config.toml
num_hidden_layers = 15
hidden_size = 256
num_attention_heads = 2
num_key_value_heads = 2
head_dim = 128
intermediate_size = 1024
vocab_size = 2048
hidden_act = "tanh_gelu"
norm = "layernorm"
norm_place = "pre"
norm_eps = 1e-05
positions = "learned"
qk_norm = false
attn_scale = 0.0884
bias = "all"
tie_word_embeddings = true
parallel_block = false
init = "normal"
init_std_qkv = 0.0161
init_std_o = 0.00294
init_std_up = 0.0161
init_std_down = 0.00294
init_mimetic = 0.7
optimizer = "muon"
learning_rate = 0.0013
beta1 = 0.95
weight_decay = 0.084
lr_head = 0.00439
max_grad_norm = 0.5
warmup_steps = 200
schedule = "wsd"
decay_fraction = 0.808
decay_shape = "linear"
final_lr_fraction = 0.1
batch_tokens = [16384, 32768, 65536]
max_seq_len = 256
doc_mask = true
train_tokens = 316400000
max_steps = 10019
dataset = "wikipedia_en"
MLP neurons of a small language model. Each row is named by its layer, matrix (up: input weights) and neuron, and shows model dimensions 16-207. Each number is 500 + 40 x the weight over its row's rms, rounded and kept within 0 to 999. Numbers have three digits each.
After each neuron's rows, "fires in" lists the words (lower case) most often at its 100 highest values on Wikipedia text that the model never trained on.

L12.up73:463576456452565490585475488567534502458512519533525596530521564526443505519580499484405507497565546567514490494483474427452449454494468442542520447572462459427517475576433502445474465482522530514522531522523450455546518499487528432483491503488526486502521486548515557462480458499560458447471506458548508534481543525475494517506496552506546493543489596570470481509473460448492493493505464558481497497434483394513460553550475562441465443471465524526478527518550479509529485460483490586469582529507498528483483495495527496456423553546536488459510501545492508462540537491506458576
fires in: "s", "are", "its", "with", "the", "without"

L2.up682:481468559457489504424488525540469471468482448543482495516494503499542539523512610495518511451483443539449505505482537624439546573482446542488458461552506542511428531558449533541466414478533498461499467495429496512548486530571457508550476478538500543548540497493453533452521471520457495557563472547574519483485492491459507433448486539567540522461575518462511495488485508564511507435478502520510479510503520492441479525546544518480496457490585531453489489460456538514496504451506476440521488500482475503445513568554529453497484474547464500435402471505467458547443385505504474459
fires in: "known", "called", "announced", "society", "such"

L3.up992:454531536483522481519539500481473447513482543522473541442510510508488548464556501542451423552498504504407534432495541503427455496482497507488489537551515487588482503478515449485557478460494550431462514583423460508494504499503529559478489491491424477545460474432538448454512547467508466508483511507512487433456586568538536486490582480535566473438509486566499510552520529524534483518490474551442463527505539545459486424511543450366420482491470499497447546513477490543474515491469482472609412502493492492538456500554514456478476481531538503527556433505484443584519582539511433491
fires in: "was", "been", "total", "were", "being", "see"

L2.up154:549468457446511515551408526431527512539484575432500440561503531483452505474538465543510522575515499523468445527474462544515452477419540558513516506496562457518527454523491475541511461437490543478548550480545442515458516523549515469536471533517503489480541475466504511531479480501548539464392520518435523501479557522511450513413436476521600502497535485512495489490543479542444530397494580574512568507475429510421503533468524482446428508572485470545578600493489545485468514516497539492399475588471478489527479483599539467498540527515484490480472486538512502567538491541498474497
fires in: "of", "hold", "from"

L5.up177:504466444471512506449503507460560428539563488580515332527554524534465514431449506485466457512492509477457476507534453508420504476512578489431570540530455480462551484504531535531491543541474546544493482526442483528467531479522508526438481485513492536506554473476512493455500545493522559494460439474429508464475472539587588531528531540491489492526533519542477476546497438551539442466475472457532587525528523506581514459463480521448531455465491553552483509512521501480521537498556498517488554517494486507545465501510530479550530479486520523497485443505543449512468456461497549482
fires in: "of", "with", "meant", "below", "both"

L8.up582:477513485516522534472513500485537517476466521512485465512437528444478481499556442426508497573495499464468486491570518578456523503454579525498484451515502555517483539433489465513522572557501473562433474476544423521445501456555528505501454421520481451511495484449397492536498490457521503562476520557489474472441415470503545507545471512505547574515488506520536436562468453533476463615496494519481497559469502511468469460613456544490469479466431533484521435520502479450430498503484584429531520575498544471506527548467532398515519484597509580507528516463501504485448539530522503495
fires in: "of", "incumbent", "off", "often", "portuguese"

L12.up563:551499564421467465497492438529531490524507533457423485436558512552420524448477501398473594455533548570543526504478493516537464462556482505457495484526468540551505499579565500472479446500453527536501498551494490444488494588497497484514499440555506519518469489463523565586475473536467513524493495470531543493516548434538506512457517490462532459532489569536473407513563449493519490524467535506407486497511544496435515555561536540472460458493516506543481462453478559470426499490541491577429557526470576436519538467518577466470536475450455453491530543492483509435494529529398524509
fires in: "was", "an", "admiral", "is", "old"

L4.up776:435459461452510504538441551530548451554504568508530539571494487462480515498524522482589506496545523523495503518523495499486540476532492500511517492486502459431523524546506456549481400542538521526539497509455466537499491516408528517512470514534457472506555505511537505545502451459485451532593562517522458462494530427503572487511593527561480499470469473536477391458482464555476338463544573470484584461573506505501438500524527490525528481528558483522510458501535452529529511524501479519499558480513473545444466482507462436485567478517484560533474486487509486561532469444459527440
fires in: "although", "if", "however", "half", "because", "other"

L3.up533:520474482464580604432431412450508543479507438507566473480589521477475488551556517490501502467507467552477426520419467515520492469521422544539524531523517508597487527536509410558503524469491454443540471473533498509526532479503452443560537559529464475536505466485546491490484420524480489501574503511481526481423546532529501479502497527487538473449471511516585473486454522568450452524430502501453598524518517555515447457537513520510445553582472444511492580476458593466521534452577526491482494500580484496553525561502519532488532499468431507524521414461545465521432473557546450400
fires in: "his", "from", "equipment", "subsequently", "gourdou", "college"

L8.up573:512415512460515467530491440538491485579539502504489539486522468435567530440535532469468440510525513482463458480443537447520513451531489512531558505439441537477429488495611477526518471500523544477560520473589452458521491550558508475500498479415456498564488464462457518500464513506501495529498493500425483452560527437619498552474496469491487462479578466468486521543495506462534403543484497585490516542513508494500523461554449416510550513525521466471490527547500436486526530416461520584486522494456518477497445559557504515556523439502481480481549511505485544480450512491542611447
fires in: "that", "which", "to", "who", "corinth"

L12.up862:546535495452520466486510453568506467483474504537457521483417525551491535519521504568471475474441580510551527524544529493498502451561626475459482550504428562517513510541485468493468411520493478505467523511535469472516534502457517517516508493513468449495506585484500521496491427530524483511490457500537579516422528463559562373458411514501488477516528419461478557558541469535520482493460445494453451449499533506472562460595546507515492386545456557510534463547446481491596518529510454488524522469532510505478425492538495470537558469514538467458513492532518481409447506481469510449
fires in: "was", "is", "them"

L9.up527:521460489476543490514540490603536533513411499554418445462498467503582481574527498537527537524519487452538497436439501494560570525552463553505551494500450488519543527464473537471463544524503553461509495560504501438539538433482527486482498561496535499531528443503543528532564472513548457510576420457482490515574545454567487468496426480535467426450502449585490519553465467450559501483450525427483484461519596488509535554513518509408510454490438558532432501479537481602506442407527560560490544504539487514502484480513418498480506539528467475502453503493475516494526508488437437503
fires in: "have", "has", "is", "that", "the"

L5.up589:518560496541481449439526495445464462536475485498468461585503485532505439505543585472526439591531537462447481537523425486405466547457518545453547473551541512506523547515489434433444473502508534540434483463495402548491549527516549509459506489556501549531458451427537520490431505489470521441510603470515504480453482533496466478492542484483538510541557464427461527496512549521521516435455491520443567526500503461465476516534528562536459473483538517453484462499540485537526580495471488426477538525554453459482501527449538587526501570578512559496514488599560460510510472425424453465
fires in: "not", "without", "included", "there", "below", "includes"

L8.up967:488441513473548468495502520568470572468496440462452452524521488506453450546486452502490487448531504435454499513469502520509549457549578505523500534493511443478511504506434512545394482477480462463503469533461472516476482493559514554461542457461445454494505551434421576600505484563533533543575505583533518513551469490522518502475532578499510488451503586444403510523546499506456499509524562474479484470454466483465455439459489457480605557526536446523522501490513512477428457476480631473538467468499557455436499497544489481544566431488445497528503514522501518484539539535470572511
fires in: "express", "important", "one", "the", "this", "a"

L10.up924:433477485474417434520441501515543476507436475477529520469466473483560481495438443563593583504456473481532558452518602559545527532567497491452563560531485486513444524456484486523497528549511575511563533540496524527477550486522478458505439444475490464484579476538430536510467501497557569541465482431502434462471568470546510504516438535446533440496555457496489560519528448503518500539533577459468446536514510501502547521457452471552563473471415477485563503580501450520558476502463469507479508541453539552501562465463525461470456537558527506523504489533433497498423497508461499427
fires in: "and", "stated", "learned", "reported"

L8.up7:527490467499444474504577464419431426535497487522549500513467540499537526561455533495510543433518514476534578473536480492556494506524489442510450487537446498487410481460481488587469514545583454478522498436516429503555502480544562468527535503565555475447475580498513487460490473476513535477526450488430529508565536560484500567507396515493496583490463484463473439476429438493510498499511475526469485505574457487431499487547468487481542496515437510534448536614490469425468479549534546471418523522491530523486543524560480493476537492546427450530471532606565529498449500488454457462
fires in: "and", "of"

L3.up760:521491477456454521488524501503569496464486571590456510582433453474465544506480564449493520504431534457477500530463497553457535524473513463403548499521508389499522479494486493548484477520510428544564461438440474465508495546546590556560529502563520484531512464455486566515477459548474493523494511473546521390525517531535483524487505525517508478557524574555555529496466511535499497496528531498545544542549432511512467459477536531514478458462531537437519525561476481509473492477495534453476501453473486554535541492497502534509514438513445553490489425457500417448491534517454569522
fires in: "s"

L4.up486:554545472493480429463516468518480458530443541506541472551514500472507426551537530438535468519528496543491493540472482431501529499449451520519503478492491533508512544492505495512541497458465596455512465472501533476520532533521547490531474468432454435446513479498459496500500517468531531516418447602470514460506466566498517494553528557543525477518499557462465542553541493540444547450461499529471555442476525498440502533547511453534514551502552564422502487474433483496542531508487464452453556433479436458584501551527473514535523544467539543521525502474613508563459421428550532478
fires in: "of", "for", "used"

L3.up740:531449416429479529452453550498532458551490498507514459532443471488519587475530515511477480508528480526509545488514497448507480545506471514493475456540501491423498484493486518500549522457483464592476511464528524542448424625569433499553515496511527487487495411593518544462516526591434494459532464435447489495510485490526503549513501485452518463499474488513482517531516467562491512522508533568514569544522470474515522503612561516497404532501513468426462459485506536502539438511547418480473451503476523467513427561614429497581493542483493564499500489516467582485454526449527426539
fires in: "not", "either", "which", "neither", "worldwide"

L12.up981:472481549489461491465561470507451520443494504477477500516439527530494430507475443557559531488500527446519524502533524573451515474487469448476521509463400566416484518485517535575525515514530488587508568514541529439436520468540510532570529441504498492429491460459484492476439536470503476535505502564592532491546564453485427507484459494529554560466487540523535492453511519472542504554508466522466476464467485465450506496535525552460494486472520472496565500596533464479457508458455404507467514503500448486494459509557528464440522474575448550474530516548526566503468468474405466500
fires in: "and", "or", "often"

L3.up902:546399533479531562499576474484523474459478546523470433567524484446533429515463502468534460443543529512532518500503465512492551566475524472534557524459518423416499443497512471526514507486509430533531589528525433475497475507528595457486475488531468444493518516473516456495505549542543491456496526499544544496394512569494474545504480427483492473535466489539531535473503515510525451501526535497484525503504537546464456510530516515557441476536520447480501474494513500436468517476543529494490406475489571508593481522544520549491517501509479532476521473463437541508500455475429522628
fires in: "s", "up"

L3.up811:531484525437579546513472554496530496505514545461473559523512441511523532549582477490502488496532532487529463412422588515473509428450513568475491480533448465570515455539478481518408470566538487532451548380522470486532548486480525469501526547488432561495502499452463537510468442469521503546524476514522473564524534451596549494531480516491514463527463487486506474482470431551438453588574465508515527494484510446464463471471516473541537571535456419513485529454464467501537507505477451572500480437425507537507492550461492425424543520457472539523389485509464446489501531460486491449
fires in: "which", "where", "as", "what", "when", "that"

L4.up301:477570481541485508438576512567510538515484553525505542405537469463517472466561498541566601513576443493474529523445483518475550519492519468542425495463550482521535530521516488549420535480482476488433531464490549474438476551493489487448495489489515449544521488537510415543481470487535466502543531471497518502465548527559543558471460475576503498496451523495417485489532518504526519500558484546511466516520525511466481478509458450527496502536516517508425428539522431455417570519461437527521555454506517495460427514537492560413506520579530501554532457538496533541489561473530486467
fires in: "be", "take", "indonesia"

L3.up621:512497439485505554582439512423541512566471471438546518486510504497521512490483517502466545506401513545567521511490507511470524447494506533581488446556466552525394461554419579494440505441525482494494485445508429507524501509526526523528502540494528457501552420487421545511467479506473517538540437478557574495470527553491504513501461412538492510435537609492489519542427545526519545477475503497467513501507539476488477552468485570529514574493514541492446456506457506524513439443521426565565406534471436512457465511570521500498547519471456522556448475456551460488482478516584493479
fires in: "such", "captain", "known", "hold", "directed"

L12.up1023:526529617488524519450488510551480521550510438508480469558439502483497485494508472557518513496485522462397520435577485458512510512561468541466606504458484470577586528518444486552478488526516515543492426515551449467526454438496566466466533525446506453478493484553576540505495526515509541487499515435495529548548580484495528574534485510490528541383520487523550497515478512523497471499426502436513450405533468430563479557456509483454503501426478570481425514513477453462475512469438491550412541485541487460493485514525467525507456496528498558490598460494530524489489443497484494500
fires in: "of", "to", "in", "then", "several", "many"

L4.up471:473458523556530438509446492507495521524577451556507513486519449503534466486420533462558512515470468505483501478510518436400505535460559479430531566497512486453531500436520394471535446477509482460496476604516498492477465524566526501532482513552492530517454510514503501538421499451493511480502490569555540494451502475566439577499489462487518450482482590543476504516513501538552512453436454519449507496515503450490459482525454484535530526493515490472487574456460472598460503480530444489424464518513590537505464501445525570558561471476463432466520467593490457550567495572463444566
fires in: "united", "action", "victor", "actor", "up", "victoria"

L5.up399:528476505561524534576514438499492515496526514492472480525509484537556470546494531526523479522463496525490503561511452564489571416466519488554522455420533456512509476445474451460496469494484452410525477587488513490508529452522557514547497509494486508506544515488479522467506449487533533469540421508492436505483477563501525488495494521533539435505429454535431478455519519510583477591485500544509516558572496526499491541472519493545460456572529521516525515573494478441512514601469519528440400591508487470479534477480517553433474571520544522452401528498487517555520466504507430473
fires in: "goodyear", "good", "succeeded", "sir", "system"

L2.up690:498534554470516545530513455456567503477613561573490465519492528532500516507567548493524510492510476497486443508503494489456487565508479511514515473482536530523482469494505533466471477426493471538453426528573587471525499461533550500446487511539495499524612526445554501474514464469538489506574464542511436498537499492491544540538517508495501546511497510512466476534536423537484573485420561484547472533531472441583486500498536466523537469501607489480509478509502473391504377376513521525471585467395525482501530481511453491453490515508526535442454453441563410507500523520496581468
fires in: "of", "around", "out"

L3.up852:471553488443463451459529419395460426474503516509490518538498515444511514533525481439589536469556489515475542506485533511441464532507488458540551496461517467542450502520500488569492497536527466523564495498536517528463582495548543493504479456463515483494524475465503484496507538501529426495489536512465472569460574606530415497576501470434530490536428454485478519444515519490449583525522477639433537517473491424415530508478434561495522518481442471446482524510491521515529459467465476548451482531530483553516468515523534481431446544489540487541537432510481519526451482476487464513
fires in: "and", "or"

L2.up376:558467545484513490444483499446544452526529566590413441483493468422493489529425472418551526468444458507468483473513610444501557519513455499486429559443470491606521546514490552537520516474538457439438553527522537446460450461470497529523509559491472540443524500514573483540534480535538496539494433569476500492496470579418524522462544580494480506406533488506480473487499523558544515492464541490535534433460515490531536513511567527514518431453497519448597529426511533477537484514509561472495511488483501467533469525542486468484541499505455473449536489523503494529491546555428479453
fires in: "of", "none", "all", "multiple"

L8.up454:499532505467442524525465460454517448580523468454449559528541593461488467449547583503476562524565494463468434457534494525431491515460462533528519468439538550475500420383491535477460548566548591458541502503556592504509562499536472461479505478505533568459473443533558494492488577476530436450446489508451525563467502511480488489556532450576458493406451498528424514448478551457446545543392469463494464534502531480522494537502509427502513518474520520472480493484513466434445506493471513544504510573489563530496485491484496489487507524487489526492487509474473528525476417488515446575
fires in: "on", "in", "to", "at", "and"

L4.up987:481489533472499529541597468515453459514496571535553510523553535512478583559503520487452412508488506509457482407587503579507576514486620487462512534487494504461504452462569468577402560538488530456495457514440506477496513465517436490494461468536465501503522460498513568478466464543498516467470527470532500519418550466460511500470496495517480457485522475489549473485505501574552414595477434498457599434531506481575498468502418459423498484475495523555517564547478534511459530484520534474523483494473485465477564495480542439487599496560501508498493453451556463494474565466456524522
fires in: "had", "with", "having", "bomberman", "meant"

L10.up90:541476513504464528535507469449499520562590469524512516510559504479519485512509473465480576538563532508525494502448425522515486432475563485471501485461487482515464497484476567519492503545612479491530474530536451418543472535478524454553459488509472536483437457487592517473523524526451522543405468535521465420490519571484493528536482517574501472482502526531528535511473488462504462444458575484464514507464460537540443538461517450515407469494499435461478504497555517527486474474496462551498448440442531547497526575493591499447465565474542573521491514502456547450492524541460520552
fires in: "his", "the", "s", "following", "two"

L2.up450:496474548445465468459417500450532526558479479544525442460488554493536526525559490511502477486540477428516461543531480441540519561521540505473497568434448410533543376507456528452509500572528457452524516536501469429501488532537483478479602444482515442543459483458428493500522518570492546512491526539477463570508469507497546620480469465475554455496418523504486482517559540494424499572508592539492496465459541431488496555477532513465478434485494512486519537454466530474568492507588483511544474524478546526528525520493518567475533463548501565477531553475509492496462480442497459624
fires in: "this", "one", "each"

L5.up111:482508554402501528546498553479462529568465485351516487509456489487516488535519543543558534482553495614507511487434475469523460542524445588510563461478542546549493508457473495406450503502494573484507526477503466408525519443517455355543486531490563490450483487493453442543493508561453512535484474584487473526490517487509487528478509462521565412533472480489508502502508473507559509468452479536455534488591527396480468471509541473556487562533541443526527478473540539475484438495475494528473494488480524445475434524512515463497501550518543483511448536495466510486473492482482483539
fires in: "who", "which", "that", "academy"

L12.up605:581502454535548551493497443494516431513478488587509560473479541537506525426464502507509481489472481510537523551489503460568535477532505514541506480498446475515518488401570469468482495541400548572472569494524553468514488456565472530493464483475530494492480451457463474541433464558497582459589501517516471501466493531508483517454466465452533513479491551514538569516460612436487499501514516460429447524542441489519565491554523438500477504456517479491472440544444545527498541472526544544420509495471481533527439505494547496472446528535526486462580419473521514492472453421461451451
fires in: "to", "later", "also", "then", "often"

L10.up277:522428517406510487515462536508461447469481470467465507483479465517498498496485496438426490462503523569515519523522562442507409536472519500465568530499515532504493519515520581536423433523534547547530552466541450481517509508582526484569479490535444542496565497493489450464478426495544513520498472582509421510534573464536522526544405579467560517443538436544525493503456457475519438485504536516470493524594413514486439531521552551539532533518446420502521487491483510436448477463468498505544557467461484537521520570535496510497548531524475466539517512524450511554530444498477465420
fires in: "who", "and", "we", "which", "he"

L4.up129:454467524511489566451529478527491439577535422469501562516508526499460508573539482518522549559548488516521433442443476573536498485568411510518533469505448512492466464502436555532457528470488504390491517526515507468544491541462477457508555452477448544469546516539491529491500439571447507529484477481476491572514468453517558590525554486540498516485522533463471502464424488474509473460465530412480484549468528463531439573443511454527456523575562471513459443545580541535479477471544502519524467479534541442443467546522457482440483549401535544522458511431463513534500488521553508449
fires in: "from", "their", "his", "into", "her", "a"

L2.up203:511468478505525546536564466465505394513507554449411423453495469501507492452495488437520561477487522502505518525586478424491529520442436524465497520592431525489488499525450505546490425485497548495511458436573398516485526508528494500498549491441444457465490494515502509483457524537519467477603524505532500473485485487506505530517549579491465396575550508464505504467527538516425503475556466474519496494486500485444518494573554499479479526452483505575474474456539546540578496535511471520519497524562460515491474489517580451536495541489486474565537472505436508418496479462489476532
fires in: "not", "than", "ultimately"

L8.up554:522502473451486472485423453503486484543450504497502485440583518530409552541542518515445492554478572531536623473534467448516522530513495500532508535480399458528508492481561541363519434501474459501504569489558499457549539496499487485489505465496443445526572520504501474498497517487526464448439521506577476525483464486548521532469472487477483491558499536549506485503476634511494550560473497490515503481516438476494499573487556461509501496501491510484500477485495497491542556522492447420451534484474464523474524494514518467486475534496470493558478534452392514444459502429479448520
fires in: "have", "has", "to", "t"

L12.up133:513488555516545568488496550603502447540517480489471496509501578504528512515492509417524490519511507489447481490470569539512552495510492521475523486490481465453438518524505502529515500474484517507492458381462463478522473459512533511435466481546501567578516495470481436443471482446562531500460514415542498474507491540445485460548416478546437475500548545426422449529485449494569476556504538420422501502475459443496471414491532531544451443500448472522550458529440532509431587446528483516564491512609506575551511555458496503489528460533489528509488509462515478508438512513475489484
fires in: "by", "announced", "to", "of"

L12.up305:457534530458515423497509543478451513470429462497483444510508479490563520477450494399493529431474548482553507533552556500521446432494496594528530546575521542433520544431556496499457474519473578527501552496537484502454512490496495480565435528466557505540497569524563513493473458556482545520510506499539437517515541558541547489461493515508542436447505485446456442550477495486483464432495469419475491519498520472464481468522498462482458476473485437524452474493536458519498483465483499510467591531516435447497526524427537528450491473519529515495533517444568569482435507469494472474
fires in: "he", "it", "which", "she", "that", "then"

L12.up915:402506528506483514495525503536501574405614577502494537522470479542488488593526524507531487557506449471455536444464551567470504533492538491593480515464489506548453542515495541551484510557522465554527500479485488492439462488626489498437411446544495469503482485542419462538527537504523479497558441461564501501527511540441500510457410459529425481431516533534518480472499486446560440524530526527438508550538498429506421500418467502533481530475483484502514474512462538482451466510541507540421490542495411564559530619510507474557488467540477520543503481477467522477462446467538508490
fires in: "at", "of", "football"

L2.up64:442534479496525459471422452442476505555473593506573616496562535542425532490583471468482503570500492534507553531453450540530511456493485521497507458528559476462465481521506447485471542486502464477549567482446505465512506481591528430497507466477450524495496480493540507566460461493513527490453505478549476515544519469517554450451458529485495490498506454533519477499508481472476515518438467496460459471568511491458554454488555462496529501444493545425527501494522459512482577490536573452618510569525508471488468496549522406457423551510572512530510510512450491500512527494525480435
fires in: "been", "was", "is", "from", "were"

L2.up1007:459477545502583463504543446409440460474514584505490481545479518462479526543526480551489544479433498466472522477500449503456487442432486444455492578534524446492526536496432521528499530521478434550517455442496460562489536516539506509539472585487505530466575419530516600535439511483525498423534509540493530491500455450552522421485512563494518527506492539501460505487514531524487535499462487462536550483451482501500525474605522503515514548527485437520478474482447450502467423536423490465539501483519506536479428609485512502501488536503443447537490486524451535493511481430501494497
fires in: "not", "only", "must", "just", "also", "justice"

L5.up359:438490526457496544434522553509557437528507483501489534506491521534533500491551504494538453555508495570555579519530407403536450516571409508438458506542539437550513480473545513517452405465453444539569486441479458488509537550464527512545482465522579547452513511628502496525478463542489469481510475544484567534476500391536481534524430497431484415436570518439458488519445545521482462458510475483480532511513446456486497504505478557565524523490539460479518509468527535501498479480502466463511570532466517456460472546584540492551509539515552492488500516500506455498545473459480496445
fires in: "when", "while", "however", "although", "after", "which"

L12.up445:544426549482535482410475551461530471516515510569411466564497482450513539491524497464470577486572512472429469458546486530524519397541530542472501462559508493439488430476556458521472520523514507510540591467537493462556554533543507513565460481501484455471528586545467463534491562489524541493516529440441539499515555490460512502544487579514504518499465522539481558520473474484492478470518490546446561488443419485561508455403441450509509504419514486509514482529505514526448515416545539508470525469482504510524490520541483489506556508513527473504483510512504483482460534588522478511
fires in: "of", "when", "because", "during", "after", "if"

L5.up513:553512484496501465493530467473511436500496504487472515564504473419431550523542455527511511445526467512529521451515538491386493454489549501520457590474499535555526475471548595444482502501584484534422525593573500520457558383545486440533511500527497486527619505520517573486493437538497515457531518473444523507533469540525574467485529540465458476430474548537551508527450514488448510467468514445499542444549491478466543573545494463501587457507478496476477500527481545482467410482493526510438550478491485546450532479514433400544515578547510525512449491479510493458438507463483537469
fires in: "has", "have", "gone", "growth"

L5.up19:464499417568545467466500426420467506504502538548508497522505506478429499606504460523441446574429453441459537460502535493488512510396439467445496541441540510496433540554466504472560539505539504552443516500502554513468599513532519522512493485480487483542504534491476532529535478475535454550478433481480462615515453526496427520435521464487544543494460519492439461482469490564470602493476491490470574543523454513499513542576473522527561489432467510530456523496488539490501418538488557494552461508470552468454559508494519519502506483551478486509504443535513528459488521530524487443
fires in: "of", "among", "above", "there", "and", "incumbent"

L2.up408:513539539469449398475505558412545492477481489428619507506483492460506470403454490490514484561533460498510468452431510528504551506499461539542612456478535498586454484540515458531496513515405529512499536481503514530553497427496482462494538476490525480543467569530565529425562472503521422487500499470549526530526469546519484405472534481472488435436486479505514457484544478521535502533444501521484552575452518524526520527499500482501461593494472558500505491486502514495517532440474530469466536584531609495518489584503552506437548418536490498474480484482495474526501486483467492543
fires in: "to", "according", "on", "prize", "purpose"

L9.up457:513558475570506463502497558546479455491499552445505422472510459439498495484563500436429484529475510449504465482493488500485576497444494528513587562486494512454521518452459582527549504488517484513499462461500554545563408561472516469467546455486428432533468455535488574536461557502500490506441463434546544523539485485484494555540549518528505474517482479495455555452532497459445502473531521494531479542507486475516520547571545413462499495528527519479443522497498429521387541456484528478574553501430505486497470538484514517415489522515457535487464536473474521601496528510473476559
fires in: "of"

L2.up202:528494438545457538449468479439513574482537515454495418452526479536464379438472463439472505512460504464522505486450467479415468553537519566554494540495543578525575513478509460510520577545428412536534503523513469502457575516585478449467508519518541431489451467435468578538486491463510436513524472554531463547473500490483542488540565464534484491434414493449477494476549533585514508412509483522512452556506559515516532527500460478507484539441511530479462467492577539433455531475473475497554430512511503533517470531471487559456528450508528575471532486431483432482505460492506447490
fires in: "at", "attached"

L12.up308:478501480544492500551424568519526516531496527487529438526436439455540603471468574530536473506495497494460485531522576507467552471451532453548538609404455463502535469555494410491507500434399514499544543490517556503484529534502491488539458561499525514506461477523478488505457492464505463467516470561630411530542474512484528464552544572465504414476460422521471504525510497478473494494520460446532515465488480463519457465488489475420582483448506562517455512580501428526535502517528513562539475516458533499496483499546505521485544498525520547423443481466514529511494475503452537520
fires in: "at", "railroad", "room", "of"

L4.up703:548443506517432527549411506450533479545524545511507569551485497455505437537461465575477569476573524435529447514424548590535462469463513454414486446436424464473512490526468514538426559465506486508466504519515498530531485483460528452496447538570466470508493546533428548508504531448534571521495481506456460486505530505524599584526558533562527519453499546476462509449546507480510514528437515534563488508449481455544425503486581489526530487501544463532530560507529520540487518436469554469465561456556469546504537528455572506495467530554442522494446488573451525444532510527503468569
fires in: "his", "s", "their", "her", "of", "the"

L10.up111:463516463481517490466518542470499492538539508501556476537503556562495482567476514461537474504545509528479453490439524489505512520452498470498489539503447498547501505527501526484532474500511590458495473426487510496540463458559497554514522511514532478496457533457469503485521482492509385473517484534586474498492566403586510523486565560440461433498550522484537430518484530487457468448505484476489579557499523469473514513547480448509496519490513503451425495567534363530454566419530446495538518590542498545474483510604426474503489472506519596540525497398516552579455469467484505537
fires in: "to", "of", "as", "be", "also"

L8.up610:457455518550497506516528464509501517532481508481531505561539494505475551505424493522437473464455529578469515535470461447494469468494488545414518511530523439567489438403519501499445502498471422431485506516498448463561533503503496542554461518421570511445448527545544440492525426557464558484463500540450593511524482476473577554457497551516462472519496510523528476499507492531471459478503452457514571462539492505443539512550535501499555565449454575478488502625542491543470578417540452499508509483498504531485525518572519536448513521523476510506521443391501493439442471471513475521
fires in: "to", "without"

L9.up306:502538451488488492479466507460518487519576471505479426489471488495499483462489452539461490526475520496546551543544517438551526423528508538491458503513476542492458492586573515463507493454468508534459632527523475461503518489497492460440517497480412486497583498494467613563547462513509472566486579508533430510513483465518508550487517518490541504499531456561464499447452464527455501541403460487503584519497526549510436432599486438454459523520499459528534468448548509459449446465559512523470543562469469539466494533592503482528506507514509495547468497497432508489471542450496473465
fires in: "were", "not", "was"

L12.up821:564488442525543505542589563485538423441490557433627566491441499546502553462504450523517469499486500592521519505421578455483487501411539535512485501443463492429511540549516483409502463474523513489521490465504536489529449506540484510471535510442511505530502519573474479535499543550519461494567514467512517481517586449500480477463442496551540451524546550476427474544510486452451524509509488528464572507539510513580524532543531461539547511505508496390442424496495435494479457464501528506476465523516542496517541510498494550555441540526499531493442471529532512505465584452507497419
fires in: "is", "are", "be", "below"

L8.up1015:483487505629479524516507476535509537503557483529513520578516477485508523459547543542490497470476469372492521420498503497415488422477530530426550562482513513492461487523454453562485544595599480542485457505534500533526504460470493471533487503531494519507524537500474483510525456510497535508507506485531509544465413508510493506548525466583461525485499467542504514472478469474502429487549533420473529540554498543538397604477499546453555533560463490508484450484519472477506444520560530500514564488536509431460483521505460438493537500530484554471515487495464463437542476450485479523
fires in: "of"